{
  "n_layer": 14,
  "d_model": 512,
  "n_head": 6,
  "n_kv_head": 3,
  "head_dim": 128,
  "d_mlp": 2048,
  "vocab_size": 8521,
  "activation": "swiglu",
  "norm": "rmsnorm",
  "norm_place": "pre",
  "norm_eps": 1e-05,
  "positions": "rope",
  "rope_base": 500000.0,
  "rope_fraction": 1.0,
  "qk_norm": false,
  "attn_scale": 0.0884,
  "bias": "qkv",
  "tie_embeddings": false,
  "parallel_block": false,
  "init": "normal",
  "init_std_qkv": 0.0247,
  "init_std_o": 0.0,
  "init_std_up": 0.0247,
  "init_std_down": 0.0,
  "optimizer": "adam_variant",
  "lr": 0.00058,
  "lr_mult_o": 1.29,
  "beta1": 0.9,
  "beta2": 0.95,
  "lr_head": 0.00924,
  "grad_clip": 2.0,
  "warmup_steps": 540,
  "schedule": "wsd",
  "decay_fraction": 0.262,
  "decay_shape": "sqrt",
  "final_lr_fraction": 0.0,
  "batch_tokens": 65536,
  "seq_len": 512,
  "doc_mask": true,
  "train_tokens": 519600000,
  "steps": 7929,
  "dataset": "wikipedia_en"
}
MLP neurons of a small language model. Each row is named by its layer, matrix (gate and up: input weights) and neuron, and shows model dimensions 32-159. Each number is 500 + 40 x the weight over its row's rms, rounded and kept within 0 to 999. Numbers have three digits each. A neuron's up and down rows have the sign that makes its largest values positive.
A block is one neuron, or neurons of one layer that tend to fire together. After each block is what it responds to, as a language model described it from the Wikipedia text at the highest values.

L10.gate798:481486429523507453537517449498555493503535483449513502505518459499532546533435494473453485504448457560486503571487495442548464528542566471399514439488565493491543510436536512495480457548475576391403474473520446498508415492514499570442458434528512548525484431500509487454474551512539496398490535406465398553459491527511547579474514436417432556470499497434487544537423431494509512510533
L10.up798:525527557464540493566482497491521484529490484533574490500440477497489569440546538432476454482471521569499526494491485475449463522542544420478476452447425508486469438467516592500501551524516462481532547486530554461531507521417534529489486513458501531462471460555464436514563464558492562427465512460453527563510419594492539557507468482493452488543534472474481526482486508527468433450480
Word-initial capital fragments. Short capital-letter pieces that begin a split word, often a name, at the start of a paragraph or after an initial or hyphen, e.g. M(oore), B(ali), H(iroyuki).

L8.gate1178:510497538513509544488536542465512495450473535557571536412474483511462526495563489524485530482524566488484498567535558527520474496455536496490445427487534597515454467436519565433507464468492511501478513540511506444527545552455502558589551463498528550510469584503506494410428476532465451481494536529529534574496505499440574508452497490517504599517430552505466558547453497472495437490541
L8.up1178:436496518526505449526479469446495487456513540512461488485399486528524505521448514424467555508475516470545493561550542506539541500439448489433517482501459498470449475476469516585513476498453460445543543447506465484431491490514477536572524474462495423553478536530511531518497555482489546588587546551441456479545528485507519529500449501502522500601494480484528612456515547459476476524554
L8.gate1286:474535450505471555499512560498430481502483587453475477424554516463481519463520469458440527516454458504513468493482414489496604498524408502491473542458514518416548463540500513495447557482443465507427482517469539524490541519454428501465485513613532520522513441498536457536521448497500532533506471500511454493496482495490450520499468474513453484600401486540539507504496477487475501456583
L8.up1286:559530565450506512412498472440464521513556517531531492524570456523535505534474421446530527526507496473559537476513473459493553493460551538558515473471530505501555498468526569417502487505478489479477466422461512548494459489483574465490548462487469469452561495491586522473523450513479539541497546363546458427479527541488466563510518434475526538521466450547511544432519483480474472527490
L8.gate1320:474513506539512496540538513454534499484573536523540524415468496530551486487454479469476479483441466502474490538533494504515509496503511510449467487456446532411454495475478582487600492511487511449525453570555467508508449478473477541535459523500511546511477511488494537547449474481479510458542500583534472527494507507468499505579506497515489606557559547491543594500499506542506530473509
L8.up1320:488557531541499495551525429510583484452590552479506514534505484537451542523515480416448496500496510533444456485481563539419558440470474507519552504479471529465413472491523543464489555485468484527472447509495481521499535477412492519524419536456538494576529434500597489536478540468594502536463457587552447431579512487447529477516511535552557505486474509476482522538454488516508508502585
L8.gate1374:417552524530472488548457476506443579449442491484461464454502463438487469496520406463504544465503483526484489517490481496479492615516450501501418516420556539454460550522536550469477514420492556461342450478513449506569463483505534542486547489489474471451485545584533462471506527464484542450473513534476519484459568491483549496536477560475444464454521537461501564553517504522463496531445
L8.up1374:486534555492501472562451524471483535446473472457490471485448546522562533455571461550500454454547493474543519571519584530479497515556592485525432508518514469453498446552474552478542523458564470473509429550432509528584498484457462525505515452527501456422534531508503524557462507494479543481427484488496538530540473465499526501468506517437492544429530523479507490468483466472573504511477
Table cell numbers. Number tokens, often the first two digits of a split figure, starting a cell right after a pipe in sports or election stat tables (36.0, 35 6, 47–29); weaker on word-start pieces mid-word.

L8.gate292:497492487424552519435456418450528514502566537450531517485438463566531522497457485515528460462469452528486525497513571510497507502577478445422525471530479487545525497452459449482481494414481504487544473461492484523508402480467495572514509504507544505562583480486524519528531516541488506516505501519565493467455400452500536448475553570501424542446493510559446434496512543543550473489472
L8.up292:552448517533561550462424554470542484388465450578470456503554559459506453461534431549522541456534489558539491568599501575509538516510486508518427514468532461539482461551523536491560438497532559557478506497484534492478428474512490477567477490538547477560483504513459496581451489398516517448502467531448492550499554498546435504464449585527475439556572486438473510553527496529506475493546
L8.gate819:560447499433523575537528505495485580522545488538520453482544538530461519471438539550511467544436510524532455501538497508540494479557597391544477518463534516493484530559489464474434505476539525472515575465541506460535502511455467497451497544531457531513536517512530490500413555555476410472532483502496481471455476495503529475479544527521471585523521440498554502422476526519496492492478
L8.up819:521544479485546543477469485513558511476544461527486460530477556529505529507471506456510452425506529508463511492560487525460456513530512426550495531482530516470501500504438462543507513466458552522446463466429457551534438498500497602508534478509480486545535483431469566508512488499469469452502443449533531554470584444523533558433481403488499475448488468510505516482510524562428468540451
L8.gate1016:553482526561588541496506480452446523455432496553454524453531473467512500504445461533542474416506493510447534534478469498480517508482530452512466548507549535535530538571468447469545433527518519506525502467506472575536568539480465426463517530538497469517525455465546427557486564496507481465459541556535466478507502493484537470551534429515512516541489462427530471525501534481469484492436
L8.up1016:484547437514457450511537541503488476514427492552548500462526440511468538490467568506566402475574534531440552514442450468519406443529544557522553505504436495547532505463503410540494430461564479543487548572524420483484553548448399569527510400535506485469499478476471467520493567496478484461418475533514449555494426526476478507494495471509550498431452486429449517463513519616486414525428
L8.gate1206:527506451483596561475428528548427552504512458549476519504492529496472499555522490554531576514503405520539497481488567527500507523450530486474479527497527521566517447498482417478520469458555514474488473519504534517554451515493442488446512526478501538500505483530495441527500483458443504469503503507564499511509481443510584529490543465522439511499512468479499467387459539533539445468429
L8.up1206:444552546464522488465502449461581451510487495465509460499582471446553458477471470506463481477433569607499504544445490449507477500552514518514462475544504487511489447555537516528514501504471472492476500494511436443584511501516454494480483485480427508515419514503495544488491567528511473383521509531509509520474482503466474506450479487434512512495517516516461485565507482564503429591498
Year numbers. Year tokens or their final digit pieces in dates, titles, lifespans and citations (1941, 2004, 19|06), plus occasional "at" after a date.

L9.gate621:550474502549509463488407498457512509448522504552531506439508487495530532469429482530485538507535510522475480476524531516431566527448465558472518455487501502541445546505454506446588562404543485560507426492521513514468489464469483421496419452473407475544556523565493528500472498507480472440489492491541519481501560506522583489552478523551428484521426494526514566459430444498465535477542
L9.up621:512546519501522601485474541517538488431564567527492534456533469525434559510441453486495425488517516501471460510469493539492536450536530549447468470516510588424440450499493471456540535490517489496555465460507419430477455546483506466434532483473523484569519439530470512471483528500507464502529501586409540513531522448474467544479517527537506549475494535488505517480563443493473570455509
L9.gate1249:437513443525468508507468518455482527501494556492562539443507501547467491492491508496492361503444574486490405560593488498526490468528583563570465538474504529574522424532471466524469529467518490493417507476484512510552489503534549522481420457504480472517510513432503490502475496506505486540471504554491536498509528424523550501573523532516526526527471536480494534520479450457536554464515
L9.up1249:521558562503495506462534545531514524535550523466527611469488503479499568533499525428505476592507561497478464486545456409462481575549522502481452488446488465511470509499476458499555486474574479441487430539502496472449475493458551444487502486530477462468525514556494449505555479461469461452498455480490503479540548512449582583584405482541462548499506550510479623529497481503447559464542
L9.gate1560:545486472589527537480474443471502450486467515486556538475507542477460468495466515457536506529505481598448502435467487518521494465464500440433543571464585531529519571444486496453460494481457544479536494503465501507566500520466414524423542508498497534446568496483509507389444470522516476533450484492574479531449506467468550466540470411529464518445450561523508526513440497548497533531493
L9.up1560:461474505513536485495480513494540562428475476513528516499483491559522564556456484441461497466492545487509545511518552492468519602467492511524472481466494515565419442540529519522612496473593501489494489453470495452460485464454515521450462485532514456514494495531470442512498467547459525467457489497473488466454516489467554500581537493528428470514493512428561478516473459530491579546471
L9.gate2041:500570467558498470527515475538524545436473508566522482355509541458555567473438510487519529533578505523470455585432528465459578518450496461447487455504424559486457477570541517418561551545516541503439516445491497524490529490430494527561493527521496516570487581508509492532538532489534506431483487477483461491516529484490517490454418545542507524537537494512532558538517461532520517460485
L9.up2041:509500483545465426556496491560538596466542489477451477508510521514447499502441452591446464478487514502502443515516497434480557563527422519414501504441398477473531509459464504517503547525486531508506499477508485475500472414496485495567493518398551525485513570469489519443478539447468463533483493507552451471502465462438498523479476536474457440429433499504458574540551524537457507452496
Final digits of split numbers. Last digit chunk of a multi-token number, mostly in stats tables before a cell bar (7|32, 3,6|38), plus coordinates, times and occasional word endings.

L8.gate119:558494491447464510489524473499508474456502538465522534481527490524538506469433463502548422514517470478444467483515506499554563461566479480539546549464586516443547487479541511513508471506485515517469424455489471573419515490528506492525532545541489483485432533479489545467486416497544505546466537535545446467553451461521553499536506506480506601469540512468506450461519580526446488529435
L8.up119:432484451501548507471491487506469456448487486503477574489560453519450518455519423539493436446548523539477488491440458487447486479519573529538472513547551478555498548433491533525497449566529550486466527498440511502481520533515489516525542494457515486546519476511524516508457518505502478461524543474501411493500547574532560475535509474488532435489507468496502397499527485555456421464519
L8.gate393:478526499538538522540542436508552446458531465503589485442495471553457509526473561485534486486498459477442487500474523454531530468531477487520437497470453593509541491511555478508521475415505589543514486465501531428547479499508488525540450447525494517588503444422557508424486562478489462459462517510536485492401409559567509516504564550496490598447486504520519421411505546568490539476462
L8.up393:521530492530504536495521485509511426512518488504543436497465525593515559528534529499505463465581442495512516566427482493444520474515555520643493495501514520441532532526561526484521545540549477523467453543499498497505509534502484515480468572525493539530442457459567445431513526513501442450502516532550459480391454587523459532444515474544520535446421493475506455567426552517450529537474
L8.gate1131:461545517438523531522451464582488452482573544539507494542574532486444498442460558538552481467481548478442526449466502445487479479560517492533460504488534503521480519491477489544420359570468496550546462463443517476539542572495511495583496479496455486484494458497566524448451506515478556534493495516539458481448613453559512451524463513548478381494572511490512454438495483432551517543511
L8.up1131:577528458501497480448564473520473478496441561543481529492518471474518537484471512491559552543530516468456427495468486455488508503581561513563445534483548516467438549563491567493515495485425504507539477492390479541432505504570449592417452497561521509550484468527441480548527538524473525500456501561538611531494523491429520440477503544473537509492498444502497481534465481465554458522421
L8.gate1288:569519451452539548471442503451553512520548564560505558496531407508444497526480429464511468481429478525456537499498489587496470538517531470501494431504512601521525457443532422490502478496420543445476529486435452515509444523643478467469508520490551485487484438480504477498475525569424562479513514496548478546442517439445507514492541522392384481463412516529482448473564482476481432512500
L8.up1288:511523504490564530488496473473555520514513435493484521421418525487524496508552495466505467475565482427402543514513481471511502472491521494471520504387491504500467451327475482531481516567465563502466513480536560480523468498562483517462512489492459490557484500488444489438557486528490521474513518445502550507479464566513500547482461539467424481494526451503484475441503545481539492454526
Split-off first letter. A lone first letter split from the rest of its word, often B, P, H, at paragraph or heading starts or after an opening quote or bracket: Background, Boxcars, "[S]ouls".

L8.gate355:466444503505558521437528407564487476477521514483524442497543462525455517579434502510449485549481494512548460498477529473519476530516457548539602536546534570510501498531495472491492520499503448460410483493460587485466561459505425478506522525505429519386487511456463451493518496518543491570600469532483532458473502502532496434533548527411492523543492555421542504445537503461512510519406
L8.up355:485477535586501475478502538432602419467437506502508539458535493499502492541438541566556536501503525521490458502439504527521521438526586548515542448538483505557475491443492534537530447525470470479561518528474428496430565525486499439536502507585513531569498529432506462439483510571501416471491538534499451595514558487453495509414528472522477507481487568473501472456490616473511473471452
L8.gate479:411493497580538515450538477515484504484543532534559504463491511499492439544488491481520520522535475486528513572543529456499484456486500538514539499472545510534500478528463481498461485571558470480486527538541525496448527489495499442480512465491434485525522477531501469468476573514460461469502498574502528528483504483447589504510467526531534532588516557452508496486502457523452471437493
L8.up479:534553519520561518538462529462531426494483503466480471524512491497464526559458522520532539452507599542440483386528587438418465542545461472530463488578554504567425488434590560540472504495474493565488461510500506525435484456425509447519524494503405484589495469564470521520504486491508481489486513461506518491521528466536472495470484570522487457510511499497452503537446488501494489522472
L8.gate1061:516537466518550585444476474502519510469589503534490552511562542402527522576512463516450509468474558513511456539473540516486505471521558554498452505535534555531555516480462514489547471488547495519567494488595476464508535429453430452537449476473496469522454533496494500488545518460435429546505486537480500527439505513485535486433584529467515520502443470466458482554536508542453464454503
L8.up1061:497578489513530484507497463435560486468433483490507467551529591488501490469524492627497505441454543520497496512518539484464495381485528492480432547455513502556483526462485414465468521526536442471485498570453486472532489503548433508496488474486513528517481487469494485478479506557444490538520420503486549395479503554496499489462521549513483528514494509424533462542440519446397524496501
L8.gate1149:469483488532512549515524470478522485470568562536499462494410523525511564472453465553466444481468527565497544518493516499545452481548512452461521539459517464539506490494471545522485479497482491537561490543509468431543456474440521513590413471535492565465491559483482523469522541461478442475577566414500467509442469549516477496502537495555480576539521494503506470485483439484513434502505
L8.up1149:497447534466497464534533511500550517539475465503498472531551452502425497472485524493494531441506513540482461495456558474452510474546462546479580484556493527511462427522473534499563483530493470540498477456455494578481550535473463471478477444500464564521492481555432469504466576572561476500525565491530525537589437556467467510515487533482499487454485514455509434522488498520570532534416
Structured-data code fragments. Word pieces and punctuation inside templated or coded data lines, such as InChI strings (InChI=1S/), GNIS/FIPS infobox fields, and table headers ("°C", "Pop. |").

L8.gate54:516479500487543494543472427481487472506484571433474575459474514483521511545502477466514533411528545514488507505440501547560459523499529483424586462506502593508509487502451510571482447474541548406515525547488526516489554501461470503420494515428467568474456493476505492424447537515528431487512473526469521507467521511488522466501536505460483532438550505540533450460570517551500502498503
L8.up54:491532458449475514600471457523462525503466500407486516542459499595460556521553507453542467445531503501394519541480534555437441505472510453424596513448453499475493477470491476492542491507572524576537542547501475449505464493463510497509510518536476537524539481465515505424521486535515476477494475558519511458483492474476522515509575401451493480443533459497499418540516427514527537564487
L8.gate793:484501447543579523523492513462429613457400544476514572492520545515585576550448500518455527462549481479476462451507509472450515517546537488496504524516467574523542415503422464429515490473453580434462480497501468585517486479441572466534519409525472532500500477546574520501457455444496521489483487546484509541529520541561590456543530473574518472467447530527465518478440488570513509426459
L8.up793:557497508518495571555501568544457485508445550416416547488532519576555502493519482534499535477475476512455493526455493505453474539464516526485559481437542514575505431540508510479496527495496472512476443421459467494512464512480413479410536534435451503492528567524473539452573490563486541470515459548473539462525483462483514558485432468493492440435492548454557474550469512487514532481564
L8.gate860:489472561482423444541491498471508482457524567455490535530532434598551466515451516420542542462545561522517447500491513530487530530494521502409459508560445469526589522498546536539549450528443558531561458454519528519527487534482536543489417461474402572471470477509580505511443464508474451482486470472436469473464535512502540483520525510492553415441510465584546503381511416520499585465509
L8.up860:564510474458430456517526532527444494447517516490498538586531480513540573454529494484538429521420498471552440476534467530537501484516527436389463521430467468552532470511434527478558495503471574543554520460443558540521433523461455515470480557501456498527572487498496477484482506469452476490472529548483515470483472458459519510630514483477510514469501437506461445391417574530467583484505
L8.gate1027:534489501499493548536502475543448547454433592522482489401489497476508475604453423530458614451521560454510524419422488523575493528495511589591504411572533594515532551485493471548503505424375500507453508444478493581526492550444442494482505493500440531524543490568533508403533504538531439498513497520521533522475506435516476509483540522537504467495475513425561532477503511502452528440499
L8.up1027:542456440555489486482538531428483494416508401490476518444521480500504531487508512525518481437536507471555468447475489490427526520460443557491452546547537437508516543451491515478510501474581514525512489536502515456573481475484543581520502481468556543476439533501539534498459408467424474523473490522468506475544587514536536500446500457586482491418440465539466492513520546433551507495514
Title-subtitle colons. Colons right after a name or title that continues, mainly in titles of shows, games and books (The Penthouse: War in Life, Red Orchestra 2: Heroes); weaker on time colons (28:19) and mid-word pieces.

L9.gate840:484558560467472580504529499471518504491561493572470433427506413490522497539489472592475523482520460503505464435549461515530523432549477515480490552489508474522480487488480620490508550524542502455478444501497535445508496536517485465500478499464593532482534505506456482442533517507507518555481420502544516512467515491584509406542523552526472504540478551454488491484570538544481488523486
L9.up840:555535529462525417556495502436504446469482534556494466449541490506557492501458522496448502431505540483515520540444546527491535498521490461510492498544456392476493489516486450516542523536552425429518487530498562508529500503479555456453463550462457485543530526473562511493518466482510387559531532442449520524517528444561529472533431518529539502586492573463472561488538474506435517494484
L9.gate1137:520546407433552547580516521491504539458533548538499474415476478489538506467518470515478464460489563534489447457553486458505542498532473531475456551513529490513586549539494545509488497485499470490499551492522461548510515467568442513494406506504452466438527473522454557480504536528522458543491504444530535490507461513490505522482527513483471533501463531527523471530466469546481489497481
L9.up1137:442503533504530550484510526590437534552498552485537458452503527596533462514506426493559570500545489560512484492486494517560442544506511470503516510520507517422513506463506477509534513489521481537538536500515491526461486507489513522564465392518455565521480482588525460549541497502401443526492502523502543503460532451435520528511501543502550462445479402433535504548528445565477481426516
L9.gate1343:500548527519460544553556568571496463465467532575533578474514515475486538555464481495497568456439519519519477522488495516499543417523502543526487424511544556519511471514458480501477520426492495434504483510454484473467514569559568498443440443524487461506412541511517458439492555517465443537490497463519497499487494499507530462503477476519468537556498509478477509558478521514445496488547
L9.up1343:527460546527485547466521442447475509512486500434523492477458508503531408535601517535554541515502506500482439471476549450507491532499459476501541544504502505503522439516491473422492583528510511517457533519510537492489459487549441597490518472524484504501468489456499434410487526486492498534504508547501459462479410464476520540475480457533498495457487544495507505435499437504497530519502
L9.gate1835:496508509477545545467527515493546493569504530483530468463532510558518476472542446505519467443492518504520487471511521443462481512496517484433502473445528481478457509450510518543516462465594541427512438497497508487534576509507529488495491471534530558519441551540497433456484501579481517538529520547482475472503529467509569489476557516501483409516533477446542528586507452508454489403504
L9.up1835:529608477487442420546561428461517462516532440527537555502551431453477447423524537511531392526538485501548529535505451475418517505444497572438505489513455454434525504466478510462488484484444519474547512418545498516487488513499494471518504549442591508493433550477493532528479476506544571485518496493469564481527539484410525543471500493493495533533520554465476456522555471582528504532479
Mid-word fragments, chemical identifiers. Word-internal subword pieces, strongest inside chemical infobox strings such as the M of SMILES and InChI digits, also mid-word fragments like ess, iss, ig.

L9.gate18:555501505549583468460465477441460475469541527504483590532492486467534448483460442520511453468512452539517534506532558510535530483445526427480429445454531535489521486474441520423462510565458529548517470468504502499467489539548513470441526567528512531533535519405495511494479565529520446442491444498493450494473566525517576502525457517497452476446457487524531495497465462489521474433564
L9.up18:502558532477535480438532514501443487461522517528508511529516502472451446465478426517549499491526536530514507464511498490459480461536551449526475452554562584501535512521470516495435487513392509573515449429393467515568509508550500475434517451540544385586568484400464499515488531475542482468494521476523514538474516573543539561420520497487458507513456486515556475456419528442484442568505
L9.gate433:572508457509481526502540436456503554529502469548515537486410439506562467556510483488557512521561543501492419484512533486458496458507618495526425471504530492469501499526568492486535479510450559452539525527523543503470483512511543496460437538597486426595525499424454498501469461554475506469455523486466466559509499515559507466520451559484443550498500525515459463479474444531535446501517
L9.up433:449469495555534506487578418506519542550425515504499509425475453459529505504496470492508484457561479554481561535437525467464541452525538475464539467482511524529454530455441442507527511521456558520614518495513465502487551434397492503550440468484508487532493499486462512542524524551484424450570583492481442556497516560478528498515454561482525539489570525430491477500576510574482548463564
L9.gate1406:527545479500524453524498442520530499458485528462513486494531551503479576533515447434538502432492478469475454560456546482458536472527522458499516421606491518460484497489571485554575502514444536544506490495480491592472484427527520512557535462511452514489489492490450482514507500496525493475510546440475521570504536512606537503463483434504486531592498497526417484447527476561519475490451
L9.up1406:451483453506480436470577552495545480529474557477402437531559509435584470454431529486491439436431529487467499474480535382498541404502575440515484394539486488536470502474506537483482420544499486448541535483476466532485509469428539467542386481489515551505505540518486501527520507543515502466576523508433488511496530550474504503447474511535488519521508453453513474471545458482487581480445
L9.gate2032:518560396545495485471608467540479505502514417516407468516494509440485459464481445519477459511455501491538513434512500508518470494569519495455441430527530474501593457563511544489526433549434532486558511460505433477478536462547465554495558531503522536503440543447517444487468526556603515467471544451464482506466475516476516577467502505500513517436497494511515538479532483553530423500463
L9.up2032:474477581440496505462424451514493463511471540458514529515454515515496538508505473450489521524481397464516463552490502469481614436482525449526471560454540424483482422378535484421423531565522496526472485507471495475441511514516539496508441497459466491503495482520477477569476441488480604522469497534520544403524532565591467474560492493489554387529449515429468473549503459519538516486538
Word-start letters without space. Single capital letters (sometimes short pieces) opening a word not preceded by a space: after line breaks, heading marks, hyphens, slashes, or in glued names (FremantleMedia, Wade–Giles).

L10.gate520:510459470489536557469503587571528490523500567495442513536538487476549451524507469504458471522517470423506477517555541446577583482529475572523532539470509545543442525462497574484464551473532473489447392538458583453468534528504442493530457497478502509556451488543427434464471498477441479459502481490556506519430503578464491445523510527477527517421501509517479462547500562495462531446419
L10.up520:477502444509489490553454512492542506579448506469481478510447492525496483539504557505467493495441521547560540492497515469549622534485518502596493510494401473480544457466496571522538533564551497444543532552490514531485456577477471499499534417526488496534485537499560445432456501476484480471504432479523537475477481523483493546507515536482517548575476464464440569503458530508512439553471
Codes, acronyms, table fragments. Fires mid-string in dense coded text: chemical InChI/SMILES strings (InChI=1S/C14…), inner letters of acronyms (NAD, UAE, STK), and table headers or cells (Number |, Avg).

L9.gate552:497501518506518462495431463461519510499537506534547466521466536518617485475489503507535442504497496534591540483539546503579542532501527457539490496495552612524494527487455474519515544487487572459429549541535558447513477523480464450522456465535518508426525491500448550457466484532499434496439535573545478511434507420529513548511483554477450542527537487469473445424493550519465479527442
L9.up552:486520554460524503433503567449465467462569546519472487515564440509537429511512526499506536489489534550548508459493517519574538490498494485522463473479547475442492598516501423476543464525519557453446470532504497480499492500498482502493516494426487475503521461496455527553437471541427492512489491506408582491512479451555509466429425534552435518491491458539451541557507544556478536531536
L9.gate748:515567480449535532464513502507532439488526512505456421454457495575526567532489456494510456477525551521505419537485502502445501606481489424452548488529475531484493404517546500479535507419466536535477497451520454537467469517516524481465500474554485503504608563532481554542521519440540478415463502452493544538508537422484521527483497476469478510477444456379489485487515451538488451408550
L9.up748:468512510498522487481416548501503509440498499515522476503515515436489609482435561487450471520523517509384477566490514481425494445584518483454513468491480511516521495558500493608516470552518534498531517541484503476434464522479451370523455448470454431483530520478568514483552510513528500453505477526475531467518551570516510503446555522528496536481470503504492499502533447528460503477487
L9.gate844:508472500510586531551433538481538496513533498489505465491482557478523558502431469482534517469503479501573527486507543622510502492496565534432510553448567435487526495455480541481486519435495551542444444444528533514518485560457562421486503527455541470467500535484473494461521498535556493323497495502534500478521587485569496572547491507484459495480461380489540420490505510524526532528545
L9.up844:515508450552509534463447473547408558461463479584462403452444431483477521527469489513531467421523569545454504461501523473515576471431485486467517453550429559491539465571508531487519493532478542515457492512549426532459445488533483438529510536454476565503473541485513582522494488389517509522475502509481524559528468457453529467513473562500555486515581531445458415493504483557473486507514
L9.gate1717:566492497485555521503446509493488542495519460526422433437424533474515486500533458503467448476504455497514437478475500555529507522458471495414466518530489486510537481580557477507497578436517493503463553551515498489526503418476504489552548597460515523549548523561536543542507518444570524426474491505522551539516571494531542422488469489518510471458510531480486540427501476448441477516499
L9.up1717:552457472457507559478473557462505560545532460496522434547531495459512504542473459601517496452476495480558501551554513568517514490450501470503494494566545519538503497500491393547519466451482497520539492498517527495514494501505473462525511411480452570536569502506526565415484521527463443463494492483460532529434525529534514498433555526508471506497483489498469486478537539438497497489505
Date year components. Year digits and month names inside full dates, especially birth–death ranges in biography openings, such as 15 January 1919, June 9, 1906.

L10.gate1616:516546536548473515472523571480492445471553497519480522518555440476496513525375478530482537477462435614471552487419529483495544496535499490514522496515518438503443498549559421494502537404497569533507468451491475459529534472469513437477488495483478518546491502528566538509415472522445541511571505465554497540437565502430503498525479515538440511482475458474456512579541500501528529515449
L10.up1616:437507528559542488534507533433473543458473491492483590506455493480570479483474484493540496475517478488486482514499445563506537490507475460484533538490491561480468507512495478566501503470558540547387461530501428511485476472529497486530505405534500489520559471516525514466504528505457502482544502469513505600499555490509475491535550514461518481432517498418537482481442496484441541479450
Separators inside numeric values. Mainly colons, degree signs and table pipes right after a number in times, track lengths and coordinates (21:07, 14°); weaker on mid-word fragments (att-rib-ute).

L9.gate327:526528427535478555529471476498449559463447535540479524548559435564529523484443499488482485484561474532534488544433536516518468553632506507461485538513490540481426498530522591523532493432527498492508471437465473492507539546508497520454528553512391536534577507491546505619479511518435535507471426505471519528433486504548494530525457515500493563512465433498528567462438524519527555458457
L9.up327:548566588555459472521467533543441500379469520515469445507558498464510510504436461479486593493466480556503538467428453541466468457523518446536412470513596476530475563527487410589445526477480466538478448544495471512584554537512503512543531454479446457478553503592508526479474544481487482509435567508552455530460549507534489569503539548532520519541484466479491494569478472464463494504480
L9.gate932:571452429556497592453574522518573574486448530477560507497490531542499477580426481501535526513465505528500492509522495436524510440483439463477602441457426489514489462472484495531500440483508549466490438463569511484553518518434517508494420557470568521433446441488547461454449475475566505477483532531464422498463442455481548479516559452443466483470454421455540485420481525489462562459485
L9.up932:473472542442498442502531482507499449559497496456516521554514551555469462529499564459497482478441542556483452454502481492491519421488522480514493481509475535530477434543451501519446542550452509563548538477547528492512499491497508510451522501455474570454548440536486504528480525507569456511473511568494549494497480466539548496495527569526493477445470571500570497539441566481552498513487
L9.gate1116:504524446472574575426485496477517466495539553489484414529531473496539479497459523496557466456465451518522561559459499509573456522544428471426519487538568529551499521512540534448499448552486515473535454427506518498518519520442540509567477524457465516515479491484513507493481520603451500496502474522557564494486521434472505528423500442521434485444524543460536473522511474539496529439508
L9.up1116:482546460512506519462472540530527475562471508486525511564515486499516442484484531482492469505477510500467539538501505514584492495559499465457545534587455444563435523544520532531556510467517477492544499475473501473462551516442422498464484533454409492558502502558549466515433539489410541521551486514469540514481454567563530548569555529505472527484524544507516508504408474477510460494505
L9.gate1771:486457465512506512531486500489488554450471449463440545487430488493547554492469494534584500414464495534469540487526513520495527509506473493452506424516521441550518482488538496490586468417543578530483478507492484559524478518527527494489447541510387512482486560559577544469422487478523439490543506563417469532480502475570537538496511471544529469515493505526421525475496518501509485467514
L9.up1771:516478484494513495487508529569523445501481470437461536562547455498573463547463466525532601417430487516500504517427498563430435569542505420434554432489464551447487571580504441548530451577510509502557499459463513467439534546506571507539524465485486524469512521519563461467431488542490451504596632523497543515468556486490560498471548497521481444548477457547526496444501481499502499481500
Title-subtitle separators. Colons joining a title to its subtitle, e.g. Lord of the Rings: The Third Age, Hell: The Sequel, plus dashes and table pipes after names.

L10.gate1058:490460507505495522531469544423467549506490547544517561524513561492567556531507471568443413526480486486475494443508453504517524473518480480476472526508515570528538486489466509439511506423440510456536499478456512516514435488456464492480476540499526549539450507392432451487469522518457441510454473528524566516440476507540504452491453404505490594446514498481491547460476479507480490538431
L10.up1058:468571497507562536486542536550460466573476441549512424475507520523507475505568469532477478468499486502459543449469459574400488525480454441489488497525471477512486449551469489465460582464517480523468486491473495556527501541495499512575571499631521527496507527554549462562489526480490545462493518419487482588473526451483450541502489477508511545560407448511513497500513524533472441473481
Year after "the". Year or decade numbers right after "the" that modify a following noun, e.g. the 2020 census, the 1990s, the 2016 election; also table years and other post-"the" words.

L10.gate289:530471576551443457505472467447518524450465463546589519469444482525524508522541443499495501524474478529453517471462561487504555486484515459560432435506469471451505576533518587454447537497524529409481493462499470533464576440480481478495531483545546523522459499521552557490531415535537453562535497527523470502485509482503498488514436564523458501498535493529471520501542526497468422446518
L10.up289:483469463547510471532488485529508539470518570458464452583449517488515583484516445546430444515539493522466467531566493413513546495556470502516488471445513554453508563518484544439482525543437490481494484504474474452461450591509494554514479516448518524490459547485528570551441481478467537497524506514530498519499574571482559455487503477551505507504524512494417487566458472498489428465533
Wikipedia table cells. Tokens inside pipe-delimited Wikipedia tables (chart, climate, election, sports stats rows like German, 36, Republican), plus "the" in census boilerplate ("under the age").